config.toml
num_hidden_layers = 18
num_attention_heads = 3
intermediate_size = 896
norm_place = "pre"
norm_eps = 1e-05
parallel_block = true
init_std_qkv = 0.0427
learning_rate = 0.00736
lr_mult_o = 4.0
lr_head = 0.00613
warmup_steps = 200
decay_shape = "sqrt"
doc_mask = true
train_tokens = 198700000
MLP neurons of a small language model. Each row is named by its layer, matrix (down: output weights) and neuron, and shows model dimensions 112-175. Each number is 128 + 24 x the weight over its row's rms, rounded and kept within 0 to 255.
After each neuron's rows, "fires before" lists the tokens most often just after its 100 highest values on Wikipedia text that the model never trained on.

L7.down515 [120 114 111  65 118 141 147 132 168 153 194 156  96 142  86 138 126 118 113 104 123 185 152 164 145 148 137 161 133 168 146 133 134 145 123 163 127 174 174 132 148  98 126 109 139 142 177 137 105 120  86 115 129 104  98 110 125  73 109 130 132 127  88 125]
fires before: " |", " m", "\n", "%", "″"

L7.down160 [139 101 115 101 163 110 144  75 101  96 140 111  89  93 145  92 125 138 133 127  82 126 101  96 152 165  95 160 139 109 108 130 121 140 147  86 136 118 150  99 138 136 102 135 141 137 163  99 131 140 120 119 120 137  96 131 162 136  82 160 109  95 157 110]
fires before: " ", "\n", "1"

L6.down544 [118 100 137 140 121 108 116 104 125 114 123  95 159 126 166 100 148 135  86 116 109 136 127 108 142 167  89 113 103 143 143 117 125 138  88 159 113 162 137  82 116  69 115 116 127 114  60 163 119 139 112 132 141 102 167 122 158 136 148 156 148 127 126 106]
fires before: " ", "\n"

L15.down106 [102 108  92 103 133 163  94 122 137 117 133 156 103 123 123 130 121 148 110 122 156 141 160 125 139 153 140 112 164  92 109 118 142 100 167 116 166 156  97 118 136 133 114 178 122 121 141 128 128  87 103 160 156 108 133 103  92 153  93 135  95 132 168 130]
fires before: "0", "1", "3", "2", "4", "5"

L15.down844 [130 126 150 132 137 118 139 117 162 129 135  67 158 131 117 148 118 124 141  91 107 143 156 119 148 121 116 160 125 149  71 108  96 130 135 112 151 130 129  96  93 142 135 134 121 159 147 136 105  83 112 128 125 129 109 146 170 128  88 186 146 151 163 122]
fires before: ".", ",", " /", " in", " and", "\n"

L14.down122 [141 109 144 133 162 115 166 113 136 143  44 125 146  71 130 159 113 148 123 173 118 117 125 150 121 108 164 133  95 139 105 111 123 122 116  93 103 135  89 148 168 123 164 102 137  83 114 107 150 124 129  98 103 132  92 129 166 109 138 113 143 125 151 149]
fires before: "9", "8"

L14.down245 [140 158 180 146 108 147 129 116 147  97 110 142 142 119 135 180 127 126 167 146  92 146 132 128 101 152 142 155 127 107 127 137 134 112 102 106 135 138 142 185 142 153 159 111 168 124 120 140 128  76 142  83 118 152 156 162 172 151 152 128 101 114 135 152]
fires before: "1", "0", "9", "3", "7", "6"

L14.down479 [104 124 107 127 112 153 112 143 150 105 113 139 113 132 143 177 139 137 169 103  78 118 118 116 102 131 113 128 124 154 138 160 125 142 159 142  96  98 105 159 113 142 103 140 127 100 107 127 136 128 111 140  95 124 172 113  82 134 125 186  91 145 152 145]
fires before: "9", "0", "s"

L15.down98 [111 123 118 134 122 132 118 124 156 142 144 142 142 110 124 161 117 138 184 148 121 144 103 147  80 147 120 110 108 149 122 160 100  88 149 130 116 136  81 136 114 143 124 144 123 107 147 126 125  98 130 133 120 105 166 105 129 108 104 137 110 126 127 141]
fires before: ".", ",", " on", " and", " in", ")"

L14.down721 [138 120 118 101 106  95 105 120 121 130 155 139 100 165 112 108 120 139 125 148 120 127 111 130 136 153 131 105 165 118 156 102  68 145 143 111 118 141 118 105 127 124 128 140 118  88 179 128 122  92 157 147 139 118 117 150 136 132 118 191 120  82 120 112]
fires before: " in", " by", " on", " as", " "

L15.down169 [164 149  93 105 134 157 133 115 160 171  88 113 118 120 120 131 120 155 122 100  93 132 145 141  87 126 141 138 133 114 133 114 106 135 110 115 138 137 104 155 137  98 121 122 198 126 135  84 124 128 137 127 131 134 137  96 163 167 164  77 158 127 104 131]
fires before: " ", " |", " (", "0", "\n", " –"

L7.down277 [136 146  96 156 165 152 107 114 106 124 122 107 149 100 155  84 117 125 134 112 149 193 108 111 103 129 153  87 114 143 123 155 104 101  68 110  96 121 105 138 103 154 146 138 101 141 128 141 148 118  97 121 146 121 110 141 106 130 111 114 112 142 126 132]
fires before: "0", "4", "3", "5", "2"

L4.down721 [121 135 101  79 155 122 126 112 154 151 159  74 128 123 115 131  93 110 117 145  96 148 135 108 130 120 150  92 109 158 102 105  99 146 116 121 138 166 152 119 150 114 146 107 152 178 120 105 131  91 107 137 143 177 126 101 117 144 124 133 185  97 110 114]
fires before: " |", " (", "ud"

L15.down193 [ 78 148 150  93 114 114  95 132  95 125  98 163 117 133 155 166 137  85 160 128 123 153 125 124  90 152 110  98 106 188 127 123 136 128 127 158 124 103 128 153 165  92 120 141 137 142 121 135 110 139 142 146 140  92 108 122 170  85 132 200 151 154 146 163]
fires before: "9", "1", "8", " |"

L7.down4 [119 125 142  91 107 153 125 107  89 121 113 146 125  74 129 128 126 154 163 156 141 156  95  86 104 163 116 116 158 109 135 145  97 122  74 145 135 152 146 138 107 120 156 151 118 158 127 121 161 106 151 118 128 101 105 112 118 124  95 153 143 119 168 133]
fires before: "1", "2", "3"

L11.down721 [139 155 134 125 150 191  71 147 105 137 167 171  93 131  97 128 155 123 171 107 101 113 106 140 144 129 120  96 100 130 131 139 134 105 114 122  99 154 146 138 126 119 100 143 119 119  67 137 153 141 153 144 135 111 154  49 115 109 135 137 110 135  80 158]
fires before: "0", "1", "pon"

L15.down62 [ 99 119 105  99 105 108  95 112  84 115 117 156 141 134 111 155 130 128 109 104 120 148 117 143 159 143 108 137 105 141 147 111 150 109 147  98 106  93 118 153 141 123 155  65 103 107 151 125 124 145 107 118 129 132 155 166  95 133 142  95 143 102  83 104]
fires before: " |", ".", " ", " of", "3"

L15.down831 [117 131 118 101 161 109 131 105 145 120 125 136 158 146 139 141 133 139 129 125  77 119 169 131 107 146 114 161 197  78 105 130 105 105 138 112 126 134 139 110 157 134  93 157 130 115 127 157 129 121 124 155 178 119 155 147 158 112 118 123  98 136 153 132]
fires before: " |", " ", " (", ")", "\n"

L15.down869 [136 162 129 117  73 163 124 164 145 157 130 106 141  93 155 139 134 110  86 128 104 107 156 156 126 144 156  98 126 149 119 118 121 118 140 131 138 130 171 129 128 105 128 176 155  93 162 113 141 134 141 120 130 128 116 120 149 142 128 111 147 131 112 141]
fires before: " ", "-", " |", " –"

L10.down547 [123 125 132 113 154 136 163 150 154 124 118 183 119 145 182 109  93 145 113 124 147 107 142 142 121 142 142 151 146 149 103 126 153 161 130 132 164 103 163 145 129  89  94 177 128 110 109 144 123 150 119 158 147 124 150 128  86 169 109 148 141 133 118  89]
fires before: "0", "1", "3", "2", "9", "4"

L14.down19 [127 109 132 118 156  89 103  93  92 102 137 125  97  96 137 110 133 132  81 154 167 145  90 125 167  82 130 108 113  98 161 106 122 144 177 143  91 137  98 125 147 123 150 142 102 102 152 167  93  90 103 154 108 107 137 139 133 155 130 190 137 114 148 118]
fires before: " as", " in", " on", " from", " to"

L7.down168 [120  88  98 120 108 156 105 122 123 137 146 157 112 133 167 129  97 140 167 137 115 121  98 140 102 125 114 101 117 150 103 126 149  94 124 158 126 120 112 133 107 115  86 125 109  93  98 140 136 121 131 150 154 116 110 101 108 156 104 183 136 159 142 127]
fires before: "0", "9", "1", "2"

L8.down671 [115 127 129 152 143 121 102  97  97 110 104 112 131 127 163 104 138 165 128 100 155 119 130 100 135 131 105 100 138 146 174  92 160 130 138 108 107 159 124 114 109  99 151 112  97 113 125 161 110 181 121 116 139  78 153 129 133 137 117 119 107 124 116 128]
fires before: ",", ".", "-", " |", "0"

L11.down98 [119 149 165 176 104 149 132 107 155 119 133 112 151 151 171 136 139 104 140 126  98 155 102 107 120 162 169 118 125 167 144 171 174 127  92  97 132 158 162 115 163 114 122  98 132 130 132 116 104 133 103 105 145  92  81 149 154 160 131  97 118 114 119 107]
fires before: "s", " and", "S", ","

L4.down871 [157 124 130 127 144 128 148 127 189 112  97 130 161 110 141 120 150 124 116 159 121 125 147 132 116 113  99 107 122 144 132 153 125  96 148 130 120 150 169 107 146 110  93 148 162 141 166 107 154 119 111 166 163 151 149 151 171  94 137  97 163 131 104 128]
fires before: " ", "\n"

L15.down790 [130 151 176 147 121 154 155 143 162 173 139 112 145 115 130 208 119 125 157 138 134 140 109 123  99 150 154 137 140 137 113 128 122 117 108 119 129 169 164 107 146 150 109 130 148 109 131 103  98 123 129 124 186 133 166  98 122 123 113 110 136 100  90 159]
fires before: " |", ",", " ("

L14.down399 [116 147 138  96 155 135 120 126 131 148  75 114 174 138 147 121 115 142 117 123 135 148 161 131  91  82 160 171 147  76 110 130 123 115 120 130 131 110 111 116 124 103 124 154 140 117  96 163 101 119  95 134 191 146 120 134 123 140  98  82 150 116 129  74]
fires before: " |", "6", " "

L14.down830 [101 171 153  51 169  85 102 104 147 141 146 113 121 107 126 111 143 137  98 124 106 107 131  97 117 138 152 100  93 115 129 138 118 140 103 136 131 139 166  75 143 115 155  96 122 130 116 117 154 103 153 134 125 102 149  99 136 140 132 128 169  91 134 114]
fires before: " |", ":", " with", "s", ";", "."

L11.down838 [117 135 160 134 126 107 170  97 123 133 134 136  97 161 141  82 118 162 112 128 123 122  96 146  97 114  84 137  58 137 159 160 116 150 125 106 131 141 123 145 124 132 139  97 127 110 128 138 166 132 116  97 102 107 166 153 103 138 132 101 169 121 147 169]
fires before: "7", "8", "4", "6", "5", "1"

L15.down347 [111 130  86 101 118 162 142 170  84 138 111 123 115 134 146 132 126 153 125 127 139  99 152 157 132 161 126 108 116 143 194 145 104 146 123 169 128 119 134 139 137  78 129 112 136 150 132 114 133  87 132 107 150 158 148 116 147 128 173 126 158 120 172 114]
fires before: "1", "2", "0", "4", "9"

L14.down44 [156 140 150 168 158 147 117 152 141  97 137 114 123 136 120 143 136 116 125 134  99  95 111 125 118 147 162 152 145 113 107 105  84 123 114 116 134 135 120 119 157 114 146 124 136 136 120 124 123 137 142 149 159  89 159 158 104 104 119 140 119 141 131 106]
fires before: " |", "5", "7", "6", " (", "4"

L7.down8 [128 143 159 111 113 103 107 130 117 108 131 122 121 105 128 171 150 116 191 122 124 132 138 112 154  98 121 106 164 152 103 133 149 110  93  92 120 145 153  72 183 117  98 181 149 116  96 130  93  83 107 134 187 139  97 114 108 146 127 123 141 146 138 143]
fires before: " |", "0", "8", "2"

L11.down188 [140 143 156 116 147 151 131 126 103 135  83 151  83 152 120 157 119 140  85 122 144 112 130 118 114 126 128 125  88 127 148 112 101 137  84 120 112 121 111 164 160 134 146 122 131 132 103 114 146 149 109 165 123 143 118 132 151 105 140 152 159  88 139 173]
fires before: "9", "8"

L15.down794 [134  96  94 150 119 141 103 138 129 157 129 112 177 123 160 105 131 140  77  90 103 147 142 153 107 144  88 120 118 119 169 154 123 108 102 149 148 108 134 150  99 123 122 106 138 133 131 178 131  83 140 128 143 154 147 131 113 166 103 104 125 187 146  97]
fires before: "1", "0", "2", "3", "4", "Car"

L15.down698 [132 112 121 130 178 100 115 134 101 131 124 146 168 144 101 144 104 132 104 107 106 164 142  85 148 168 135 121 133 142 133 148 107 111 136 160 116 129 159 102 104 149 102 165 140 141 141 119 123 128 131 141 116 128 141 138 179 173 134 174 163  79 132 121]
fires before: ".", ",", " to", " and", ")", " in"

L15.down674 [128 127 128 164 142 112 161 144 122 147  72 126 121  87 127 139 105 153 125 124  96 101 108 162  93 131 139 133  71 134 177 152 104 122  76 151 159 158 151 177 121 109 157 108 139 124 170 137 157 130 131 142 101 113 138 162 156 133 127 111 138 107 154 126]
fires before: "8", "9"

L15.down5 [144 152  97 131 121  72 129 125  85  89 156 131 148  81 136  99 118 135 132 168 126 129  60  99 127  73 133 146 115 152 108 123 145 158 114 125 117 183 123 104 116 103 128 121 104 119 167 134 129 142  99 126  92 163 156 145  99 125 123 115 152 102  89 134]
fires before: " in", " on", " by", "\n", " at", " with"

L15.down195 [104 121 105 130 130 120 120  87 106 127 138 135 128 128 120 138 133 151 140 114 126 118 141 133 122 171 134 136  96 113  90  81 119 117  76 123 151 117  84  97 172  99 137 165 103 137  93 155 102 168 153 112 126  88 169 128 118 143 117 143 101 139 129 146]
fires before: "2", "1", ",", " |", " ("